python train.py --n_layer=11 --d_model=384 --n_head=3 --n_kv_head=3 --head_dim=128 --d_mlp=1536 --vocab_size=2048 --activation="squared_relu" --norm="layernorm" --norm_place="pre" --norm_eps=1e-05 --positions="rope" --rope_base=10000.0 --rope_fraction=0.5 --qk_norm=false --attn_scale=0.0884 --bias="none" --tie_embeddings=false --parallel_block=false --init="uniform" --init_std_qkv=0.0281 --init_std_o=0.0 --init_std_up=0.0281 --init_std_down=0.0 --optimizer="adamw" --lr=0.0015 --lr_mult_qkv=0.4 --beta1=0.95 --beta2=0.98 --lr_head=0.00447 --warmup_steps=335 --schedule="wsd" --decay_fraction=0.814 --decay_shape="sqrt" --final_lr_fraction=0.05 --batch_tokens=65536 --seq_len=768 --doc_mask=true --train_tokens=449600000 --steps=6861 --dataset="wikipedia_en"
MLP neurons of a small language model. Each row is named by its layer, matrix (down: output weights) and neuron, and shows model dimensions 16-271. Each number is 500 + 40 x the weight over its row's rms, rounded and kept within 0 to 999. Numbers have three digits each.
Before each neuron's rows, "fires before" lists the tokens most often just after its 100 highest values on Wikipedia text that the model never trained on.

fires before: " |", ".", "s", "\n"
L3.down260:525478539429484396424522506443544515437432487535551527407460480443514558537494490455480544535456451514537508520521527529437469534551462523506512490502539580494498512533430497496452485500502477494588475510491445504387509581566543515525513499475501459489481551467593454533472485484528527474498568469555509445527478517456587504455516564414457394505554534462481542540571509520581514504427509525549537510560442537469523515479550483478495494503476518493510576484478478465513475485462533529551515499481442531420508479452536529483503487568537493506496509517528487500512524468412506532423529508557510497586576453463529534579551443490479496563523472504522444455430519466507441530437565507517517582517494557466543515568465481458506538567467502470472538537518528412494440419568557

fires before: "il", "w", "di", "id", "in"
L8.down1305:493519458535505520453544492508503449437492532433493453534527520554515492513497582486497544471457520497506484462475523483500543486515505521444448475479527502479520558448440532537530509560426476532452522473512522471478473487540501490478548504564477520506504576443567496486528485471566502476535493516531512451427494569501487479515506521474512556471479463500495444474544515453515528488570566467475486525498510530508547468503498440511473495534534482530459502485485515522537465501507553428544495462565480458550495552505438532473467476456434523536547512500454477462497505466474438471474502546526474473512491497555525513480496511559457500500520557509448505536507551555464449504534431551551536417495545472605470450434497574532537468460463528537485493524430550521467429423386489

fires before: "s", "i", "d", "tro", "ide", "te"
L8.down1153:482479434439475525471487485577483483543488474423503455526571511501530497560532480528511552501486481502421554501550523610549473448470496547458471531495499494546502468431473498528516573540538395538467533463537484455451513566469507529585484457518509461437501539494572491533545530470506473560581483489505525563482514519505510426513536553548546542513472481484484507552468478514527528535499483481471496528463508504566430538491519508563488516482531451501512522448480546501437552501537452507469498539463476477459477540498517495441509506504430485530469492502444477502517515499530535511490524488500486530431511481438499517527471545438550461519519493535543525613513415430466488551479556528579510484494461474435544448483481449471465518553459502549457493567493587536475491540578512

fires before: "ed", "s", "d", " the", "ing"
L8.down1149:476484529474433476546444495535540435533519513483501518444471477458522461542489623516506483516542433508490495448580576466452497474525411580463502506491496479518510496469465435515459482566470471528492531478494455493467543478549488461456517555465542501476496506535542508536435506511490491561503477499526502477528575477466473520470449579499528461517543481593495512515535464518508492518570538574463495547527476438470520569552497478436510560470471508487450526460393463521479524572490540477490564530499455557484529498525433427509525488482547511464468452418510535447530471555577503440484528462558515545508539541508489442511484566446500510478477539466429466488498454459557510504521597557514528451485491501468497492482527463432504476540500474508417545561450605512430463504505511

fires before: "ed", "s", "ing", "ment"
L8.down1480:456490494455435496483531537473559506556493479345482552434502550558514555546563481514547582562446467449504498466528552484453504479552439556515527498520494512498439455499408507521461490517462435517428477462553527494514516438422485490449495481531495520496519560505493433507414461498487513545581494532481508521504575468505463504500509602453519430483521449531470364557458509501483496537518469531529480513418478516507481492471477426511497509536512501505483501419478557515555571498587441416534547521486474531475580552529522479484472470494522475501558489460535442525508520516518508538450533442532473444441516486505499506458469504527527480501507514549569547501493521382475517460514492537542482517537489580552559433556468579443538492513572559510547474453474583476452549497517428

fires before: "ic", "ist", "ical", "y", "n"
L3.down1509:585499496506470490436470529483510476532462454560467529525496535534500506548501473469490530530508433466554518456446573517487547522482446499471499485661516451479469497489479468544530475535518443477529532442533433423438511551465542502440500464471408533427512462461509555475474585475512459528460540469570509492533514570482472539555582504555526463474579549509586514473467634525510435516500561482562479524490539431497486532575529541475522462493392485449447473528483419516455507478541506585512465507491466488527510476458499519515455428507488505528549519549535478514468464533505450521574533470526478516544488483486440509516542538455555505516511479474490475542496465385499456491513475459478572455482478497494518487502472521503485562544508490465523496533494589552481471498528553

fires before: "s", "ed", " with", " up", "ver"
L8.down640:538495479526488526419535525463524490461404476553547494473477540523481510483515524473531519549507526451547524532537484514510543426543527484552478528594489472594445452524454461545462514485464610506544502423483498519531491563468529489412465525549519553522474514476506510520472526496482504564454491485394467525476495556473476505490477478421563507496471481459507448525448542514620549538545498505588544478473488536468556569503456482487508515465501494550489449362502463493523491607507433547499439539434441528500546499550428451492503481473505442429436585508465484471508502522559446476501529516500537483441505516453454496515463529518538519550556521495552552379520504528500478461495475501491534511526552539538514471518474521496469504509501508532541477504529495490424533558484474

fires before: "ate", "ring", "gh", "ated", "ing", "ations"
L3.down1463:424533486521422482557494508498445505539467510437477542483412450491494499509421550469518488528565440482492513492532479504532547458516540540472485504492528455497590481480515445480563520525508447538490511530493518531547454471531547525493499483475463458516505504482489434528496487473468483557489451449530534560473509459447579495470556462522508520521565484505468467454490413441480405512497504491536469561570451445591539497538570461519513562493536489484516504520508503469507480405521491493563452493409430490448543450465495498509517495489573497502570478553495486524522555501461444527498559448543490551496493506479522515473533489500478539583559485498462497465514531474477514433478547550476448512551439425474580523551464470437458503477578535567494448506454442499466509526539564

fires before: " to", "ed", " by", " in", " with", " as"
L3.down799:474522441549534511419537482506467451554535538469608498519528479517466501428476534524519530461462561471580508503526566503494479472509527404549547479463504448488528439463496498504561455460478492510537453488461510545479484465477536484549469552525490487487540527472488490443511535487496537463496519559545463381469569449572414509461460496497549469454541455526509440467493518475510541551495466563534512474551509484521510496505450491503364485570513550565556455463461482482550508507433512566560502502582557458531510493426469494507520507588496457523479535614510516528433564508446543554491562503456445546555449521562505542513474506544475462485496471549517523549491543531507531470492458505537470541521483484485432474523523482574444497508560471470517488584437453476522466540499488

fires before: "ed", "er", ":", "ing", "ated", "é"
L4.down1485:439449435471560485509523525439457517523531561537478480463452483489495500498517561531505484547527560528491476495563505536467468513534521616523482507534450579455491468506517457462500534512536436514476462510499499535510547503541476566542490444480402436494482489538513567453482539578479533517495481449570433497514463517493504531479467545489489441431511539487490504474534479487532437566547551531597443578584478454531462494451573492516476519468475518400478498536445529440535535521507483473529529480554471459455515495509526482487475513503605485495453502451393491482504520487503464494544597495501474596529515478532432464508519505506545446467484503412381511420575443506552468482541441446458481493508516510494481509514515505548515545463457522507511515538485507590485570517490548

fires before: "s", " of", "ia", "ra"
L4.down1228:551511507469527485512536489477481489516545525512539530527527494462458386459552617463561572498553545506483584512512516508470514492546550593467444500478518501472406529521477486515567515496454465488458590481520545492482531496553454456522493467384475499400485570454506492454461509514548471500521560537480500516455550489473461466471492476498434449514397580528462427524474493605566447459463461609614459523578449402512513591492451516480441440495502534511467559524511455477463492546494429493513509495475486458521477533510429513504500514552516456490531542512524481473479533476511472512497523554546528540511507496491461478533536526508481510540500457536556523465474446502512521588483512516448482483536475499542517520550520565511527525491466539556420589529607482508494470510518510

fires before: "ed", "ly", "ant", " to", "s", "i"
L8.down1028:450520456493483499506512505472561506500515499552521528477518507457489522479459484512509557559562489535557471487477536484506523495496505471496460488456507505515511480516481468574473460477488461538570556417522484427457561514508484464393559529505467535473523607545432510469517464496482491569520419556492552481499462473500414559428478535499479415470505518515500448453467514499506493512539434496482489452525525544521484573475473583445505488514522513541505435473491486483497483482520569537467486544497462533516524448491407517483515501550475487492490623495583546475543542529558548452451428473472555499564494409458553440505499438549494501458582576515534497515490515516496526489526469436527458476489517540511438461516464478444503463515522515447509498583545491470501533486439436

fires before: "re", "d", "es", "a", " mi", "pe"
L4.down1520:482557466542477438465407487526471574570461508463497517444512489560440517535524445509552483537533468468546474522623492465448456522575513535484505455556516466457489578494510487463454525515528496531471518457535526474497542586510400502451449459509489574481496485456499464494468504519561523441403532440491557498497505496425513484526511499517496459464582507481428472579491475505466468483480521538443491519476535437464512478576538540535482532475551475455487500532455497507538521446515512517532581425497452486498473469493443510494475463541563553525503567467486488509492546402562522462397503524555444457441575495527462475508505522534599479471524496475450531473464582532488497483497502526479513516554492530561509484594474583505549490440468546494440472426528524504492584539531559

fires before: "\n", "-", " the", " of", "s", " "
L4.down1530:541513477447464517518473517484565466501466481492468444504467472524437525429476543507572465481474553541467474476530472489506535438507451529481493450495465546484494511439500500448543513521446510525478496471518571521510433450506512534529556470499455507509503521498502486523456500518511459495409520475524502532514532466466501424417533552441585487562502520504511517544475460523526471497524549548571528450482490496524592543474473487485511501487529533508448504466483443420496501570509436467428513480540496456521455441507461602472500497434479542585473457508534504461539544510584539579624525580559476500487536463493470537487492483562573498474510545485547497516474481492462418503490496535469451447477504521545572585558429509525499511520461500481470525522553522407510547495497525

fires before: "di", "p", "pe", "th", "w", "re"
L8.down1288:500602515516533557441542494540516522482406534511530500510522539435515529507487535532521567413445499510533479471584515499474519471509532465434485485496483510475480523516427469505581528552478537560542515494509520504516545473475505534491487397505530619505508546540561557490455486523521429470475522466554480506498505490443488420430522466568506510498502539514474488499458540512574497534591504546468526479495509485484423573498480470540517492528513520460461509478530531527570574495442499502490524433479477450504488469497504550484473498544497512546464564496453538553512484470524450507469521497483499481413537437501518499462504609472533472484488505502454590528526569520384480476515497548499577463544469516592511495512440442495487516453493542517425479529549493611447549498467546

fires before: "il", "di", "id", "th", "w"
L5.down1008:419551471542531489493509554474489440408477501461542421463547451439468518466565503530492561488482583437526540512524461526463529495504503461494461461468529475509468487518454574517521497512496520510490483500534514441460448482409538493483538514491543611496478478490550552511455505491488480506606551530531496454566500477526516485504535574493518535525484528556548528536457465488488487600485459478624498515428467594491504548497459472506492510537522494470455493450410475468472505519463605505497497481474464562488554540497499527442556419473433504469542525416458514532549462510466472567453573605518490454469573483546574443531479491459551457508459533450478509532472487566443444536515468575554472509451557521516437502577486533541488552477501492552474509578533511536463454413465536

fires before: "ed", "ion", " to", "ual", " was", "ally"
L8.down354:507452450555562575481461398521533522545415540515454498497539520504443574470543545535557473462476493561584431523481440548516478495520623462550441488438494467511490480432473540533528542513505520484524505485478515450513501510489464489477535482506505446491610512477394576514520516459469505588557496511546440517411465497537487526477527502483542504393535501479560430500446471546471463549520465455547527469497493478561496541493501480518372511470467448490514469419552534521485537491540497469435544495544559515507474465417420538509562525493525449511532447459487551505510535480483519488442469456532519523572439477483534490521475583576455503438456516493437488513479492463509556535481530491494501507528546532543462465446479415554473551457572478581495520537439489500473492519478465

fires before: "ations", "ate", "ation", "ative", "ed"
L4.down1375:460551485502483470522488517497516589529502502444512592496463491556462416513492572546524530534600477503471454514420566491500518466510466524584510511486601476529431462486477628487538474519566485480482538426493456570558489434512476528440523500445546524482467521452592461444495502504466510485456518546462501512547546475516525446565480494477496563503555427556433500578496411523550496535491438544459501503477484431572539512498462500522459589448456584510353511414528436523434492480506492499473455452476489558495513526515514531469464441537527497446457437550551524478496516460467490514579501474465434516523422494512474526486504434515520550440448476512460497508511566466536476444518521453529520581527545476419561506610488442560516526498526492535529542447482444484502418524516500

fires before: "y", "ic", "ist", "ical", "e", "s"
L4.down1421:562431516467538517492472541539519484496507481542447503482517485451547504528595554517480503516456539455505489508554524527405481487501535453483498511551492464486516497505482455510562473474482487514386461521525486473380448502528529503565435498538478549459471499516457502468504600549484501519545567543550582459499542518485449491537532507494460459460624519532537410466459591545497454499483482548502545535482508486485523528526521490497494516527402525494529516532514486474520491451548451469486470494467513518453511534512541575507471479525510487527559474544512515496473511505507420368430510544495541502582498475430442457485507495543573481595480422465465510582464548512544536483449455550549512481515562470489467444512510494533483459449561572488500442500456557507497447428608556

fires before: "ic", "ist", "y", "ine", "en", "ra"
L3.down1438:517464481474493482447464470431500538510494525577567532494496438525503427536480515507444510569489457481529430486526498456504397504534533536498581541553534519489516529500534441484528459515467508488527467489538566503483442481569533522522491507494525571400484463492533483457537520487467517468498506506553544501459502490482459504585562447534448455477538465546475593454437488457484445543492527484433522492490493534497528542549521487521520510514469425540458503525449506437471478507471489534542483533497493481508560524517664485533496469535501485416548517559558478533481484540503526528505529466454521512574498444484498505509493624524550492534500511494456406488483462486504478473506574444520544448467512503501555513494507524516499521489448479544515520495521421494464460478519539

fires before: ",", "\n", "re", ".", "or", "lu"
L5.down971:529506515493498495374539528408509431514461511507539555467480554470464483499493470476565543580446534432469471509553525510531588579531485488461524469541479495504472589531494470480514513476497485515516587503545509512446514554522513475488500490552440508481436497484557426445541509498542411571460448497547521444488457608474470486503550467555514503463545517410470439488430494497564506488459473555442507508497565489433442511382508541496540538509499537518414540487493434501536477470523527502499509509499468507470574566576462411480516433499501527424471527509440507498609548469417553509528525520509504493517516489562508493479482503491558465573518494536509509536407427553476522479537566497518508490538507516536456468552495494433438447568487420546501535549500496517447455448499454

fires before: "s", ",", "."
L4.down490:589466509520535503447470445513523491557496480519501470506515476476527444507457559483512558497433483450569492529595550436514496527547504513525387568493597511508483514573480450487474594462584495564482528504543499467502510463527518500519525547539467536482485593488502434498518545507468477541545506529498536512489472569493538452486490545507520492467457490552516379524496450547533469498504537544539521473577512515457468512488485516484483500502481552503475456434512576463499486518422441495485502514483502512502473493509455478497502512569451513510472481391493587573475495527469457463464547478569429539498485534466569478501504488456546567512510532518501428486504426531451561486472474573444468414474471499477563475515508489478509426473506464559478516526531561506447413476461496